Weights of a small transformer language model: 8 layers, width 192.
MLP neurons of a small language model. Each row is named by its layer, matrix (gate and up: input weights) and neuron, and shows model dimensions 0-191. Each number is 500 + 40 x the weight over its row's rms, rounded and kept within 0 to 999. Numbers have three digits each. A neuron's up and down rows have the sign that makes its largest values positive.
After each neuron's rows, "fires on" lists the tokens most often at its 100 highest values on Wikipedia text that the model never trained on.

L5.gate292:450476498435560514496478463612518516528446474500536500531506516481475446496493488481581445476497490525527509539496444422499500563512556487462519471504542486458488509477547550483514448511526480499441511409490489473497542488496569462538528472521507487495550465527461415508483528469557537567526519431523522523451543446463505565457504474545506575390474505501592534488465513541489560505553410553491482479454534494526483465499531406461500520482500520553538485510454553545460478558458538569527409503493453596453477529531516481468542492536547472498478443534538551439474547412513493477
L5.up292:527497492481527518507492567458490489536479478471438518501510528482485445537465536416483449528436499486553483523531490511511533514595487537482473475486503496533563598506495521487453460550460535499417492498547458557532492490546567486491505521449537568493495488485406569459480523628465497495491496534441617470482522479489458502571502565444520433497496558526568495536472566484464479457467540501558568479485526490503481452473469495480476459435541545491510549531528520539513498513523455445468525557422491547562499454577500489479583456561452472438446494462485588455503491491482521531
fires on: " as", "i", "le", "am"

L5.gate272:472484479454451504539445518503570468585496534523536505562532475523506492544512545502474463579419521437521527499439449546519494516564536521506510500488482502478575508602467475527563439559429518567541531496461514477446491548476526548499485451438447562456510513479360514464500449458455485422475477548530492465481517494505514447490475487525496529450506490498535509524470536569458509496515576531583517513429497553493517451433528449499559476527472454426482480485541571451480501445550547542469474482495499518580536506542549468514462536478483559469472562481530450494507499459526449550
L5.up272:510471495451516516495547488484480504547485511505587501515547456461498498453511508470422522558515536471441518507512510468510566542492454490559457568495510556495559511463517568471529521603464563614466497539495540463505483525468531521506444499524483458483517464528511431456533494495423493467553603516493454499525544505521425521513521497536420502414404451539429549435496511492499458545436490437517524538544479525401489467426482386496568530491499480529477476522539532483524463435492483530469506496528444502506440462489470469451478452504488554481510428495482481459449448497539461521
fires on: "om", "le", "im", "ce", "ud", "E"

L5.gate459:529538490434548475583475526482495514516475586405435561538445505525540509498480548505478489591460505497487552561504495493520507522554549457501511547523484523489535547511445424521502456527552515496484501467453501523445458525481494538569533481462498525418507481511430514559560503585498465536588432530524563511536590483476479479449512471510508510516432597512507509516470478615487490503520512472556495498499489519542526537466508435501503443535507469432553468538548541436484552520482512524535571497572488526567430488535557497517549473508452544481484550503461502541446478434525467439
L5.up459:563503543515540579446472523525497522482416444449502544508507471528537468492439481503505524497525507453394572496528466515500513521566483584449457534470535568533529507491503440511475528508452490567510544480510513452470385452517502524477520490471509545416561442519492518498466521522543473526522470556551502472531448506505479463490459546467497527498430500555525479544511503502522433481580533541522495417452514498527498511416520389443472462493522464507452467522527499512471563499552487427567513540486562517515541524480561539463526471482507533550463565405518550529468431448515506436
fires on: "ed", "s", "e", "t", "ue", "ide"

L5.gate334:538528479474486560538519541437503468485501507528565581556430593437544501447444488475491586446578514536440506569433559564531434425502554496487442514503530481566480556531531505504530505485514494518500531479560479526476493500529515419502429449484524494521483580479469508455454494533601469498522618488467470409510538513480501504486507510518459543501561529523529464520500520489465513527542550505482519556588518498502486549437529470447513473473519441529494514482519571469495482526495535445493405509505436482503496511516513534557513538546452562502532567478567540469464528486528455509
L5.up334:522542471546502527474526439509572531516485490498500532473473493494465490540483552526421493463547570567593504487555388490514525408472485454449508493528528463521460390471569529497509524450375468498510555419510434511514557526534509488499486541491544507516550486523478421535481442484549484585447560525486493466456479482516493516550459519552540524502516530479540502499467500543504424462448520440509505507520511546525507516471493512405469474523490562496446472437524590541473451504532558431513484489478479499532527470474447473533512478493449468490486457551456539562493566536559537471
fires on: "I", " Y", "'", " y", " I", "b"

L5.gate77:462553505465435536498504481516542557537433441484526503478449522493543473440469536551457527474471603525546472475510483534471464514504510497510484493441399516537477509543496537431470581504452505412490464524557526495481492503534514481442382498480567561531493517476579441540448472580546550499489521426555472498479486527479538454540481475486537471415541557611529532532503513460479471454418522583505530519540480543513488472447432478455475470463470490526484532466559477505463487471506430542519543515493530536497489468478454518512487547507539493511473479520554486471538492609514518438
L5.up77:479442547466516540527535488568582533526503508490480496545508438509412473489562442543550553496470551576559492466494522490533463472562511490525496495442475430519487461469525565523516480449419477511551472523478479505473484556558521504538504470549503524426489520516569488553515480436579544502521545578495509464469491550505455404534482529513475504493555537492510529532458492469501483452540521581518486482478490610591492466455442556489542528541507493487481473442498499462497444508517470557450508487440554496546474490526518548445442518423563420495491465550540448524504531607479482497
fires on: " d", "ong", "in", "at", "ag", "um"

L5.gate401:545508470499456484491434524501494530517535472448456584458543449502508524482454444559483499485491523468497525485563523564642534580501490513526472513503528482453550420480488488540457459483437511525529407461474475479455496538477521486482506528544489562482513553498536572538508481516531562526590529508499459493523435494467484499504552446520488479585554529512482439542501561621501457503566547457481513460543488493442433489480523498505510453515453539469430507574556515518511555476544516458493506497580571486528532535439467521503529450545515528473550549459436503506555477455556481549
L5.up401:545499510534520473440535442483451504479533451508462541447489534519523520496549435496422464530495494514456493466514569506494478514460466538483455480422552448521533489467484585420460565510521536475606450490456513489484473576482469511431508500418443542460467534581526519533467452434508468524489470489588535511458450427483409431543514495454525403478516562479447532613491442482445495529494505491516515461513517533481496461541465501485482528447500507523538445522492517494495476497488527467576504539466476487441553486444473476531579553459462501437541533439575494512457502494493492498
fires on: "u", "a", "ang", "an"

L5.gate491:415501413454482512488511469461415530501490511517471542556468588528431464498560515577499423484538461501409529611507598491522487436520484456518446426551503535453512528531532489468494482506510515485551547440471536472491470504480485463539519472473472513530509504529452463528562540420491467512558527466462543484551506445555481491529529492525487586389509455497497590517459587485491492503556583494414512493522441490503532472471552531523544535492492499513465485413455533515515535494523501457467515521524426487488546494513536532534463479507453486458506537457472524454463483471498434499
L5.up491:558534491479506460492497503490525520429414536505522493508550557553519459478495509476498524519482538555498470499470515486440475538544571451487522505514527464489519511550471521469490457498487602464486463500530508475463525537468485510493477469411432506487466516466505460556471490495512534587559430499512429487509545460494450492484477475467468452471497534437501562487677497500444464441408524479554490486524587487508494418552549461464487531592587484505581557525514511479536496424474442543485530544478507458508471482425547542493482506482507520543533478538477465534486456487516584463
fires on: "ru", "b", "ack", "mer", "ter"

L5.gate306:500435544533472475589490538471505532494461475492579612503556508475470460560523504579488446499530485546494537483464468449516555508515530619468465534565455479522434463473523500500466493466546503435533499485516490550444533466454482477552430526517550515459541462493531434507509532550451551507513524562493447442511476497489451543561518494456439522459468518536457413512512562526556452552481610554419439527497503460518493520473492542477460454526481528528455515545574575447525512530489493472479542450505461546509525528533508544474475488456509484468457535474463463475435539525492451560
L5.up306:515447571449492539468425545570531526479499503461508492538492578501479476514542492494458513526514538582461484487480495536490527542486495486495522467477473460501476500537555489528442466437594511509429499501571436523482551519465461516481497466507513458589504480472488517479479591473498523488488512541510426568480586469479542506385479537486472546472512581553508491530514443544475464547521488531515458535461498439457468527463518532438527530526455578576498525522513533525512528534431543394489418456471512523564447421486486527529512534488549495403491484546581523514534496523557495550
fires on: "g", "f", "t", "s", "if"

L5.gate101:488483502438520454498525539542491549521518574503479489463508511467474477457508481427582410531500489520491542515468465495487504442506462556556491487498529514450468545534488475470492533510541455464590465499521511554489591546510507498469490477409489514498466469453445487492554498571493391593466502432456446498486503440479501476451515469486516518512561442532579538511499624544446485546535452451493591490563477500498506530518441558453481505473571544546513505562427449505436525473474518498503515479509436547492479563585451505460551493468527497483529489489469461423546500502528489547
L5.up101:503544489492525440470483512493514454520551545542473522522508500480520483470513471493487471529572514453487450466494644493400484508525477488465492584501498486513569517572459507489514461449452575490536500515508480511476530509555509466413425544505500536376456454407491506493404480523520481545480431490387501491554514487518499513441495447505487477584580541499507454446450535489474474506447507447542500549580521533469514504467523499495456485451515464450523547519534441469465525511469499555529570470515440538504465544539485492448534534505606530513498482478468533541501467544481477523
fires on: "ver", " (", "ill", " |\n"

L5.gate464:463460553519464430558506534528504540503458518457487511465415539475540456495532485577511431436496489494470549454472464476503506483477507526457476543452493460506462481593532512510489538549493544448477482495486511514505488523498550537537539559521467557432415553458501449526501486528488560475518466531501491546493475418582535491446520513490448522513527540498523522446450482529491515450636512469493483506480528583517476476499535502530534508434516558484443479532534470524481589485551521490440500472591574487490475521520538552544603446448554588473461511530558531479493593502530506459
L5.up464:557522520529456414542457566510540522453488492427500530502476504513546482494560566517608508513491498530495482483442508547534518573530439499472497545560463527507533529596466475513535492432538498443487455478537490509584472527413495571538530525432550478495517504517485492466521503489395500501523547507422464504469521396540438463500512453467529506511526529513490501490535574562454483564460551489590555516486533470469502551541449551447512486441495459563532462526526523470551482518524464470492525511476494393454444522494480483496541405513508550520475466521491479444476547550466502490
fires on: "an", "20", " s", "-", "ation", "orn"

L5.gate354:511474497469529560486454549540454499567464550542462494485452518485530494438491442483527501489460509584546541529517529550514513456562533480550418494470517433440520511457521522460488556495510478466605459470571445486524517555468488511456485471440457532428487470428470459541465460508533541604493584463461550507466443415484578489467491478527497452517542451449494530552499529531476514463541553507491503539525516536541474508467435524535473503530537561504560504472462532549470606535527465501499495476431516535432448544565566486521515475509475445424517499514550522514435503467531485463
L5.up354:551520534403506492541481478507518556546446522548454512550483482539451443529502490395546503494513538439480487501483475441478536401528530514533448502456462439455499515456509545590494483519519559548522491487500472524549501519501467453469568506514431492556512444479506465560437477518649496489528499534499485516491502448483517528513479499550483510524467483513509530499586491553484541556466501468459581512482471485495481563415500522503562515476460531531502467488414475526478537495437392547454515474423451488467496492447529515455517467513518453517480450525458484596478517494511405534
fires on: " k", "up", " im"

L5.gate511:437500486529532520533459614529430513529448516530438538400487552430481431467526516499487489499490556494554467466505520469510461528516625465554457480527484520507566468517490499527487518526569484534489529502556530496536508523478514482454431514477552522489424448488508508490514587574465518486465546449532454450515503405458386503539542464467461516454467507497477518484447478453482506480518460528509550453531524543501479519495475479452482432494482471451520513569463481496468460525527483564505472458440566530593462460547502499461483530515446479507521445528581584551500537459475450525
L5.up511:492501551580464526510489573548488550525440506442478564476468543432490417456549514512483455513526489557574461447493453470593515491507566489509490516402485476416516559470505455542559512579539495461504467500484508525518485486528522578482486475429552516525535467486456542532487536497510525426388515482526474538598476454505480564501526473415451481517432512517527517495469483497525528445489595521564592469516444514509448415478497495459504460521482503483474496544464460518524524533490559521549485470491497515502524534529542464486492512496490409429535465506568547527496536514533501530
fires on: " ex", "im", "ers", "up"

L5.gate241:497491498469527488473454497520496474482531390521560591577515478501537460463484513512492492551491554523570512504479439571524499516494538485427462501473512548432471502496518533430498511571525576593594520473466521514488522496545544417437478500488546528493519424488501541480519540504526478550474535537511437483585503490507414537509558460568468516435503536515515487519487501501489442552510498440474458527510466543519449502464446509517494479493457521614548510507506557428564529568524523534542477500504496531541502560512508534441559541466442579441545493470536481435431492487522559489
L5.up241:529447561555493457500466495475460442502493438500513519543512491551488512455466505538478537492535456485474563521489480488567587528570496409506485552509500539412549434515425455512470495507494532460432478436466516508494501503477515441540528453506504528453529467517460530537606470445459551512489424535510406488555461487545440529501540561582511497521459538492463482558507481460557534489451467497510504515491506532555487511545487501533563456503511445539552554439431422436471566540531470492518524422532417530569491496533465520524443527548494543471455523552549482442481519476468463503
fires on: "al", "t", "ro", "es", "ion"

L5.gate249:493470470536478470515470517489483510472515572598508518556443434531535533486523527507565455496536524497505585508490557504485489536553441532449555522504514469481474479560613492497478477452502499499452497505553505537518572483488558514525495486339522494509538545388536462469426531520505509529534540532583478524456532451548504466569476517481527482467521510467476509459528479486485513489530487514539571477534517489457447461464494425471435468463471426529517505455512473449454538492508483593510547472399524460463499484459506462496411485472505512522419491469453430497463485459482454468
L5.up249:463478517515535504511453440534524520444438591484529521482530499569458467532511533506507506493544502459464527502504451513494469500465462469544475503553562496492478469526487460560565463521580482476517508480501442569489528552386507452506537496550543536497483508431492476463530483486522565623436489585538533463398541427518560553477458501571541491510461530546461545491556526487469487561494435515517513470519483486499526516506464520487481472437445529444556530479506528567458574487498507453522526519504497450451516428441479462551531528471471453487557515464505468470483496458415532391
fires on: "h", "th", "ical", "ad", "ib", "ic"